MLP neurons of a small language model. Each row is named by its layer, matrix (gate and up: input weights) and neuron, and shows model dimensions 16-111. Each number is 128 + 24 x the weight over its row's rms, rounded and kept within 0 to 255. A neuron's up and down rows have the sign that makes its largest values positive.
A block is one neuron, or neurons of one layer that tend to fire together. After each block is what it responds to, as a language model described it from the Wikipedia text at the highest values.

L5.gate124 [123 161  99 129 144 127 144  89 100 174 185 172 156 121 142 153 171 163 113 167 142 102 133 124 103  99 120 127 135 118 139 137  81 119 130  99 149 132 126 124 126 133 137 135 153 124 147 130 119  93 113 108 101 110 105  64 133 135 106 109 152 145 144  98 170 113 150 124 181 125 129 164 129 101 123 147 119 144 165 119 126  95 133 115 101 163 154 119 159 105  66 137 127 102 155 125]
L5.up124 [158 131 151 112 122 172 101  86 140  97  80 134  81 127 119 136 105 168 137 130 115  99  79 116 152  99 123 140 155 131  73 135 148 133 113 149 159 147  76 126 119 164 125  90 167 153 122 115 119 136 138 133 123 186 136 127  79 104 111  98  74 130 118 167 133 115 143 146 112 133 130 132 132 111 136 125 143 158 143 101 133  98  86  93 157 115 131 151 158 144 109 128 112 131 127 147]
L5.gate152 [147 108 100 122 139 151 114 133 125 142 153 119 133 174 132 125 133 147 146 159 129 129 184 130 101 145  92 149 135 150 127 131 148 152 128 110  98 150 138 143 120 131 135 161 101 161 131 103 122 101 134 182 138 101 147  93 133  98  88  84 127 129 161 116 126 103  99 150 134  96 136 127 155  91 108 130  82 116 122 137 132 130 154 111 138 166 151 113 115 121 108  87 145 136 134 133]
L5.up152 [151 110 118 144 207 175 150 124 119 106 109 114 140 124 116 106 105 129 148 116 126  97 155 116 145  61 104 140 161 167 131 150 123 127 116 140 119 150 102 144  91 103 156  90 142 117 166 127 119 131 155  96 138 124 125 161 108 111  91 115 106 134 161 161 101 139 156 139  96 167 111 140 120 108 110 151 135 146 182 103 131  92 176 146 154 157 122 107 117 122 108 125  89 107  54 133]
L5.gate220 [115 108 159 149 115 113 163 161 122 132 122 140 148 131 117 164 158 127 137 124  91 124 155 115 140  92 150  92 155 121 136 108 123 165 150 151 115 108  95 101 143  73 113 108 138 126 142 124 115 141 102  71 112 107 120 126 102 152  98 168 134 173 103 125 165 148 132 152  94  82 120 130  91 123 131 175 139 151 120 119 126 128 119  65 138 142  97 144 116  88 114 141 130 131 119  64]
L5.up220 [161 131 121 118 129 109 145 122  85 126 120 127 164 122 126 161 138 142 107 142 108 128 138 115 134 116  87 156 108  93 116 113 127 175 108 174 131 131 122 122 135 123 122  74 154 110 168 137 153 118  91  81 138  94 129 114 142 128  93 149 105 104 133 154  78 173 154 143 127 149 136  89 151 148 114 161  91 152 164 100 137 141 183  95 172 157 111 123 166 122 139 127 152 107  97  95]
L5.gate445 [136 127 118 103 165 146 127 106 139  84 101 102 142 131 119 135 165 127 130 103 143 149 119 158 149 109 118 133 127 123 116 115 108 153 125 130 164 138 141  96 132 130 166 112 115 129 143 125 196  91 104 114 107 159 156 159  94  89 143 135 111 170 122 150 153 136 142 109 159 102 110 165 146 122 101 161 155 133 106 111 155 101 129 155 114 120 131 135  88 155 131 140  80 118  83 106]
L5.up445 [103 125  81  94 141 155 159 130 121 116 129 117 127 166 126 140 105 100  75 104 176  34 141 135 117 146 111 175  79 127 127 134 127 106 120 113 114 132 188 124 148 148 121 171  91 150 134  94 124 123  97 114 160  99 144 122 141 130 140 148  93 154 105 160 125 130 144 134 115 151 136 111 150  89 145  74 151 127  97 112  98 163 127 143 178 122 147 109 145  88 148 170 105 143  94 150]
Mid-name fragments

L5.gate132 [123 115 146  89 161 127 168 150 124 147 131 106  66 118 156 136 108 133 168 128 180 116 142 114 120  90 164 138 153 113  93 133 141 110 144 140 171 126 135 152 157 127 131 131 116 112 138 133  78  82 144 127 141 125 161 151 157  93 111 135 134 150 138 108 131 122 153 114 103 129 154 112 121 130 164 121 111 186 118  89 159 112 121 153 127 109 147 117  51  88 138 124 118 144 158 106]
L5.up132 [149 148 140  99 131  77 160 161 141 165 120 146 137 107 166 152 139 132 123  94 155 129 110 111 113  83  91 126 124 155 155 105 145 133 133  96 111  76 130 137 153 178 133 132 132 169 117 165  78 107  94 122 115 127 116 151 131 131 163 161 137 134 168 148 126  93  97 140  73 121 119 133 150 103 131 168 126 118 115  70 162 149 100 106 124 128 115 127 104 100 109 127 110 109 113 141]
L5.gate191 [117 130  83 144 164  53 132 131 138 142 101 164 125 136 141 159 150 142 159 148 148 147 147 166 125 107 115 134 120 132 123 121 144 159 137 165 107 139  89 122 118 145 125 119 118 160 172 146 143 115 127 188 131 145 115 117 143 121 110 143 165 109 139  86 152 131 134 197 132 149 110 130 132 142 145 142  85 139 142 119 125 160 151 128 158 131 104 126  93 161 136  98  86 129  96 109]
L5.up191 [156 128 110 164 105  92 164 131 138 154 122 154 151 139 157 131 140 138 158 144 107 137 141 167 145 116 132 113 143 125  99 122 104 184 101 128  91 129 113 107  70 109 106 121 133 112 155 130 145  70 130 119 131 135 145 148 157 103 112 148 151 170 172  72 106 162 157 165 118  95 133 104 135 160 144 156 113 131 141 131 121 145 141 136 160 123  76 176 150 129 122 145 169 166 117 131]
L5.gate332 [123 118 130 118 119 142 132  80 170 161 126 118 186 116 182 116 115  64 145 108  87 156 122 111 135 141 126 140 113 127 142 142 183 143  99 125 132 107 145 184 155 139 138 152 129 133 120 151 133 150 145 123  93 144 130 154 155 115 165 135  81 118  93 117 142 137 105 140 142 145  78 139 152 109 160 108 133 170 131 114 146 141 107 146 140 135 145 115 114 123  82 136 142 149 170 138]
L5.up332 [ 92 142 161 157  95 112 122  91 187  95 173  61 142 116 122 135 152 141 152 126 160 107 156  85 169 170 102 150 115 142 133 112 133 121 157 111 123 148 124 142 114 178  79 133 135 151 145 155 149 145 104  94 133 103 150 120 118 109 125  76  94 119 143 120 150 175 136 136 128 152 127 155 136 156 131 152 118 165 173 114 106  85 142  92  93 134 138 141  82 114 126 118 120  99 142 130]
L5.gate436 [170 117 121 144 136 114 118 158 114 136 148 115 120 124 122 111  81 125 161 134  92 168 107 169 162 129  99 120 194 116 112 134 132 138 161  94 141 112 123 121 114  98 115 163 139 155 142 103 127 106 150 136 157  81 168 145 125 100 104 115 140 121 143 141 117 122 124 135 114 116 104 151 134 139 180 158 160 114 136 140 137 146 114 107 125 130 100 147 104 151 123  78 138 113 107 106]
L5.up436 [144 120 126 116 160 123 115 159 155 101 150  92 101 135 108 142 102 111 139 152  88 132 128 107  83 122 103 112 153 123 128  98 107 113 137  95 136 107 111 117  87 153  89 107 100 103 117 157 122 153 113 159 131 133  88 144 126 141 123 104 120 105 146 126 133 128 137  99 106 109 145 163 124 182  59 135 177 160 101 106 175 122 114 114 113 122 132 145 142 141  99 115 178 112 135 103]
Wiki markup delimiters

L3.gate177 [132 113 101 142 100 160 138 117  82 128 149  95 194 124 109 107 118 127 113 147  97 144 154 129 136 117 112 129 150 142 104 153 149 147 115 140 134 139  87 109 170 141 108 111  96 138 111 114 106 150 108  91 123  80 122 178 161 152 162 116 126 105 110 137 133 108 113  90 154 149 140 171 118 162  99  78 146 120 155 105 158  91 134 140  78 134  97 161  91 110 143 126 144 162 134  94]
L3.up177 [165 118 126 154 103 122 161 121 107 133 111 110 126 129 120 102 117 109 108 123 107 110 139 111 136 130 129 148 160 103 102 151 137 174 123 128  88 138 117 124 138 114 116 100 133 146 134 148 122  95 146  96 180 108 143 134 126 106 109 119 115 133  81 130 151 139 101 121 178 140 116 116 165 130 128  83 103 150 163 123 139 155 131  80 100 111 107  99 103  93 143 139 156 152 146 171]
L3.gate247 [143 144 120 116  94 187  69 109 179 138 148 140 111 111 140 122 110 138 134 137 134 131 128 121 116 122 130 107 178 112 122 116 111 170 113 147 135  75 132 152 144 191 116 101 145 108 168 192 113 132 114 121 129 105 135 115 123 156 132 132 135 151  98 114 108 116 108 132 139 124 135 145 134 151 130 139 139 120 135  94 156 139 121  77 102 131 135 109 148  94 129 147 147 141 114 134]
L3.up247 [ 85 115 150 117 119 153 125 108 108 119 157  82 159 136 128 147 126 157 116 153 104 171 144 154 119 154 138 140 149 114 115 103 113 137 132 130 120 141 130 123 160 145 113 147 159 151 134 130 138  95 130 161 122 113 136 125  92  99 117 143 113 143  78 128 167 109 109 121 129 125 105 130 164 153 130 139 111  90  95  56 129 127  58  80 132 118 104  96 147 106 105 141 134 121  96 143]
L3.gate271 [129  86 123  68 125 128  98 149 127 112 114 125 175 129 139 133 146 111 107 141 147 121 120 145 121 122 108  97  99 148 122 132 134 166 122 144 180 134 171 105 137 114 144 111 113 152 105 162 157 144  95  89 126 157 179 131 111 101 118 140 149 141 180  84 126 149 157 136 122 101 131 151 154 160 157 167 144 104 165 138 143 107 119 106 136 137 138 111 125 142 118 159 135 143 123 156]
L3.up271 [133 219 128 117 155 161 118 136  93 155 112 170 150 157 152 106 130 104 155 108 132 115 117 108 123 129 154 127 110 153 130 119 109 129 129 116 153 118 148 166 141  97 141 105 111 135 134 133 119  91 115  86 143  99 144 114 127  85 140 161 136  76 126  96 103 147 107 103  96 163 154 109 143 161 107 110 103 105 142 166 137 125 135 172 135 130 162 114 105 119 143 128 137 106 110 140]
L3.gate423 [123 142 138  85 130 157  80  94 147 155 105 102 108 130 155  96 142 127  86 162 121 104 152 150 160 123 123 177 128 148 144 131 135 127 142 123 105 124 148 119 107  84  67 159 108 151  99 152 145 109 127 156 142 145 176 110 114 125 155 124  82 145 124 158 152 114 154 121 167 138 131 161 112 132 163 122  88 123 165 111 118 166 145 130 153 107 109 108 103 157 146 157 111 161 126 108]
L3.up423 [120  86 124 148  93 111 148  75  96 109 144 163 146 128 134 145 168 121 130 146 136 182 143 126 101 130 140 145 144 135 109 109  88 140 168 134 119 101 123 139 144 120  93 140 113  71  92 129 157 118 134  96 116 103 130 103 142 121  87 159 139 155 109 161 147 119 111 141 155 139 174 135 158 130 165 134  98 128 178  90 139  75 172 146 135 128 161 101 150  86 131 132 130 133 167 104]
Mid-word vowel fragments

L3.gate127 [128 111  71 114 137  97 149 125 144 151 114 137  98 159 162 133 167 169 170 119 117 133 125 153 107 110 166 170 123 153 146  90 142 128 134 156 124 149  82 113 118 115 142 137 127 158 152 140 168 118  78 137  95 100 142 144 115 110 137 130  97 151 125 156 145 178 159 143 115 115  78 172 144  89 151 107 143 173 122 100 100 142 103 135 124 119 138 101  88 135 102 125 115  92 122 141]
L3.up127 [153 139 149 166 164 163 114 131 153 134 110 112 136 162 111 126 135 159 145 114  99 133 122 150  91 163 105 140 138 142 131 145 137 121 133  96 158 142 113 117 137 132 145 150 134 126 128 172 147 114 121 136 166 112 192 134 149 181 136 114 131 168  99 136 132 131 129 144 162 116 183 141 129 130 163 149 111 111 148 125 135 139 117 157 157 164 102 160 168  87 109 134  62 153 106 134]
L3.gate150 [102  82 141  97 135 136  93 138 123 101 105 111 120 130 128 168 110 144 114 158 108 102 117 148 122 134 114 129 150 161 143 134 174 119 109 173 144 158 143 130 156 136 143  84 205 101  96 132 107 141 113 116 159 143 135 127 122 110 124 159 118 129 140 156 116 116 167 170 130 148 151 108  98 120 139 147 132  80 146 134 133 122 131 114 164 100 118 122 132 124 127  99 158 107 123 142]
L3.up150 [114 116 102 114 143 125 162  83 119 114 122 136 152 115 138 144 138  87 139 110 133 125 140 109 149 153 130 149 129  99  91 117 110 105 104 123 124 135 160 125  81 126 115 104 116 103 161  82 108 127 115 100 143 152 124 159 124 113 150 101 185 145  97 127  82 147 134 117 110 119 152  92  88  85 122 130  98 129 146 133 121 132 163 114  98 195 109 141  97  90 121 149 164 145 110 140]
L3.gate248 [157 103 111 139 102 126 145 171  92 121 105 124 142 118 152 110 148 128 113 102 133 107 115 124 152 105 178 103 139 164 114 167 182  80 106 182 133 180 118  98 156 155 154  90 152 132 118 126 141 124 117 160 123 105 144 123 147 144 123 120 156 122 122  93 150 178 162 122 101 142 151  80 137  83 181 117 121 152 143 158 147 141 130 121  78 183 153 131 119 135 141  96 121 162 111 147]
L3.up248 [163 128 154 113 132 140 156 144 104 152 120 150 134 128 107 113 120 166 122 128 115 156  79  95 125 118 103 119 163 139 123 116  98 119 132 139 125 146 131 170 115 143 121 144 105  95  68 132 161 127 134  98 168  94  99 129 121 109 124 150 106 106 112 125 141 174 171 121  94 157  53 137 129 109 131 142 107  92 106 144 107 130  86 113 119 152  90 154  80 128 149 113 132 131 130  98]
L3.gate435 [178 127 162 119 123 130  81 118 126 154 168 108 159 157 166 112 146 141 134 141 156 131 133 140 145 147 138  97 113  93 149 147 117 119 111 139 115 138 159 130 103 100 164 126 123 100 177 131 145 150  74 157 134 110 123 134  75 150  72 105 120  71 104 111 155 127 162 122 110 113 141 134  80 151  93 160  88 138 136 132 124 134 127 114 139 137  92 106 113 180 136 122 125  83 139 153]
L3.up435 [ 92 135 118 129 135 149 144 128 115 147  91  83 132 107 158 102 124  82 126 162 129 111 132 142  96 152 148 115 123 126 152 140 151 108 133 128 128 114 167 142 144 128 110 159 151 127 115 139 172 121 128 105 106 100 147 125 124 156 133 110 137  97 148 120 126 115 121 148 131 106 155  76 119 157 140 139 119  87  99 139 172 148 136 142 156  98 144 104 144 142 163 135 104 142 162  90]
Section heading closers

L5.gate61 [ 91  65 121 154 153 137 119 155 117 111 108 148 165 124 144 160 100 112 128 118 119 178 138  90 134 132 164 155 103 145 113  83 125 117 151 156 113 117 137 117 169  75 167 114 134 171 116 102  80 175 122 151  51 105 133 111 102 167 125 118 117 140 134 141 159 142 134 131  96 181 131 108  98  91  97 128 110 141  96 133 136  96 152 107 141 110 152 105 131 157  80 133 123 166 124 180]
L5.up61 [140 129  85 192 151 139 106 138 117 119 133 164 114 121 184 119 150 113 124 139 113 112 166  98 108 157 135  97 127 110 132 139 148 126  90 151 177 158  74 136 116 159 155 158 153 124 109  96 155 164 124 119 128 127 127 103 106 177 165 144 110 116 180 126 122 148 126 123 149 120 115 115 129 127  86 126 124 132  98 124 141  96  86 129  91 165 152 152  99 160 120 144 116 106 121 126]
L5.gate131 [129 166 109 113 123 106 124 139 139 132  87 145 164 163 135 132 104 127 136 195  71  89 138 107 108 140 112  91 127 155 124 132 122 140 112 148 103 117 158 103  96  98 105 107 154 157 120 120 119 138 172 120  74 107 151 113 146 101 108 117 140 136  93 168 150 151 110 157 108 115 101 139 127 138 104 131 127 107 146 119 145 154 170 125  91 152 136 110 145 131 133 113 155 152 157 132]
L5.up131 [108 119 126 106 165 136 146 165 150 125 114 110 130 166 125 129 134 115 116 165 128 136 154  92 125 113 145 163 128 121 173 126 144 138 126 111 117 141 132  68 147  86 119 102 123 124 117 116 150 142 136 174  91 132 157 162 116 135 123  99 127 182  89 154 138 131 120 155 118 172 132  93 134 156 104 167 127 149 159 105 122 136 163 128 117 114 151 152 145 169 133 148 103 124 157 138]
L5.gate261 [178 122 107 150 192 147 134  84 130 144 145 153 141 120 106 123 129  96 123 121  80 140  64 160 135 104 132 128 118 133 109 117 122  85 116 137 182 121 119 124  90 126 118 107 124 142  83 104 136 150 148 117 131  85 108 173  96 109 127 140 148 156 177 134 139 139  98 155 137 150  87 130 131 135 123 106 160 146 115 138  99 164 154 129 120 139 133 114 113 112 105 154 133 136 165 157]
L5.up261 [161 116 135 104 165 127 157 121 114 140  90 126 141 117 127  97 121 138 131 130 141  89 131  87  92 150 119  98 152 137 119  95 132 183 159 146 191 152 136 132 124 148 125 114 115 128 181  70 157 131 158 146 161 134 108 121 115 106 186 157 142 119 153 105 147 144 143 129 175 162 115  96 113 126 127 142  84 109 128  99 116 171 133 163 137 118 173 144 141 144 126 165 141  85  86 147]
L5.gate316 [100 135 127 107 100 129 106 101 122 106 118 167 164 150 149 118 113 127 144 162 127 133 129 118 116 167  96 155 143 142 151 121 101 206 154 120 135 132 112 135 160 172 164 137 132 168 113 119 199 149 147 162 116 145 145 120 144  96 133 107 144 154 116 139 188 152 104 101 116 128 138 134 139 156 101 136 111 131  97 126 143 144 124 149 124 127 115 163 117 137 135 173 163 150 149 123]
L5.up316 [124 100 129 158 125 116 158 100  89  77  94 113 172 137 141 120  94 124 182 126 126  86 156 164 146 141 161 139 150 175 153 128 142 128 131 118 159 127 133 182 135 138 147 140  92 126 137 159 124 153 129 109 125 118 147 135  75 155 138 134 130 146 143 180 116 168 121 151 106 150 143 131  92 109 117 159 123 123 144 130 109 140 173 154 160 135 120 133 120 136  91 188 133 112 157 133]
Indefinite article after copula

L3.gate32 [136 109 136 146 160 139 165 144 131 148 135 108 150 116 104 132 108  91 113 140 176 131 147 138 119 145 122  84 173 137 151 122  88 122 119  72 138 123  95 142 133 116 137 120 100 161 136  99 119 121 119 120  91  98 128 136 108 143  98 117 162 111 124 133 132 176  85 168 158 162 106 123 112 157 152 118 120 130 100 132  92 130  95  90 144 131 161 137 159 158 161  99 152 117 137 135]
L3.up32 [169 162 179 129  96 129 170 127 108 122 126 135 113 160 143 116  97 125 134 132 178 121 131 156 141 108 128 134 173 117 130 155 151 142  68 130 144 137 129 145 120 135 119 134  92 140 122 150 108 155 125 158 165 119 134 134 120  62 131 105 136 108 168 152 123 159 129 116 136 116 124 131 103 155 148 136 125 146 122 144 113 102 156 121 182 195 142 145 143  90 142 123 133 129 174 123]
L3.gate143 [ 71 137 130 128 138 105 162 115 108 117 156  90 145 123 100 163 167 108 137 151 136 112 101 157 155 146 102 118 155 148 160 151 132 135  89 114 142 109 100 111 157 115 114 153 130 184 105  87 144 138 179 127 127 137 112 144 137 172 112 133 101 143 158  94 142 117 113 155 178 145 110 122  94 170 127 132 131 124 157 133 117 164 136 157 116 101 118 171 168 124 129 180 105  94 166 119]
L3.up143 [127 127 128 119  87 136 155 140 128 166 100 100 129 127 217 101 156 143 123 144 154 106 130 138 113  81 121 151 147 158 105 111 139 138 133 106  91 120 154  76  94  92 128 109 130 135 115  81 132 159 162 142 111 125 102 129 139 118 145 123 123 137 145 132 129 114 110 113 189 164 161 152 109 130 126 140 151 142 151 141 116 121 143 147 166 115 136 169 164 134 157 146 116 141 146 124]
L3.gate173 [147 126 152 143 126 112 131 117 142 135 114 142 149 142 161 148 179  96 146 144 130 120 116 112 100 156  86 140 135 122 137 161  97 167  95 126  85  70 136 136 152 136 127 133  83 191 113 132 104 208 180 112 103 106 118 126 165 132 102 139 126 146 105 159  96 103 124 176  79 131 150 104 152 148 118 102 115 122 133  74 109 143 117 141 114 139 128 122 145 125  94 169 126 127 159 114]
L3.up173 [133 112  82 127 158 107  91 113 147 141 123 145  68 119 162 118 116 103 109 147 171 117 131 142 155 130 112  77 139 101 166 100 130 119 128 151 167 138 124  98 115 137 139 139 106 141 104 115 105 189 169 121 108  98 137 107 145 175 124 122  78  91 106 100 152 132  88 140 119 151 123 123 155 163 120 169 137 118 156 113 119 147 141 142 124 147 123 141 148 120 116 165 107 115 158  69]
L3.gate434 [173 125 153 134 140 138 172 171 121  97 104  93  92 121 151 154 104 104 115 167 157 144 127 100 121 125  99 157 128 123 164 175 155 118 156 151 137 126 140  93 160 101 108 135  90 109 106 112 120 111 138 117 121 139 116 162 119 107 113 132 128 168 124 154 119 129 133 111 133  65  99 116 106 149 108 140 141  97 101  84 164 115 101 127 119 143 114 155 160  93 155  89 102 183 135 146]
L3.up434 [137 143 143 150 146  97 177 140 129  94 140 125 120 128  91 104 108 105 118 121 132 118  83 140 114 145 119 147 105 149 148 148 143 124 117 144 117  88 109  95 122 103 111 116  89 124 116 125 108  82 123  97 110 128 150 154 111 119 144 120 108 136 140 131 123 113 112 177 120 154 108 124  91 129  89 136 120 135 147  79 138 131 135 147  80  88 124 128 156 101 146 137 137 112 119 147]
Definitional predicate start

L2.gate227 [122 116 142 140 130 105 149 105 121 138 183 134 126 139 123  85  93 130  87 102  85 128 148 133 138 202 126 145 140 137 148  79 139 141 118 112  89 160 130 110 159 135 148 136 128 122 109 142 138 138 156 154 124 156 121 135 149 172  98  90 110 134 133  89 124 101 165 172 130 154 162 142 149 131 142 129 112 125 162 105 146 146 141 106 116 160  95 131 136 151  82 119 117 148 140 167]
L2.up227 [137 131 116 139 113  94 153  80  92 135 148 177  95 109  93 134  80 154 157 106 102 102 122 137 132 146 123 149 108 137 116 156 109 110 126 149 113 112 126 110 109 139 112 107 127 107 130  99 132 137 140 149 156  67 128 136 143 138 136  89 151  90 134 126 112 134 116 151 141 109 147 151 127 124 123 145 179 161  93 128  83 185 135 166 137 123 138  97 181  99 105 109 131 131  96 117]
Section heading closers

L2.gate398 [116 107 117 103  85 125 130 144 134 135  97 158  80 138 119  89 127 117 115 132 111 116 113 133 131 114 138 110 171 127 128  75 110 152 154 145 102 137 112 132  65 130 124 169 120 143 141 168 161 112 151  98 137 186 174 143 114  96  99 155 122 130 136 157  51 136 119 139 148 143 104 139 120  95 121 158 121  98 123 126 138  96 118 111  87 135 141 155  98 147 101 143 119 182 111 134]
L2.up398 [ 93 110 105 151 123 150 171 173 152 146 120 142 134 125 164 107  85 136 146  84 134 148 113 180 147 145 134  82 116 121 123 168 151 120 129 134 120  98 153 123 132 121 101 133 154 159 110 101 104 126 124 151 163 141 153 103 129 122 159 142 137 144 130 124 129 135  49  75 104 105  99 133 153 130  93 130 132 153 164 132 131  86 111 154  90 145 140  83 123 107 120 152 135 155 133  91]
Inside personal names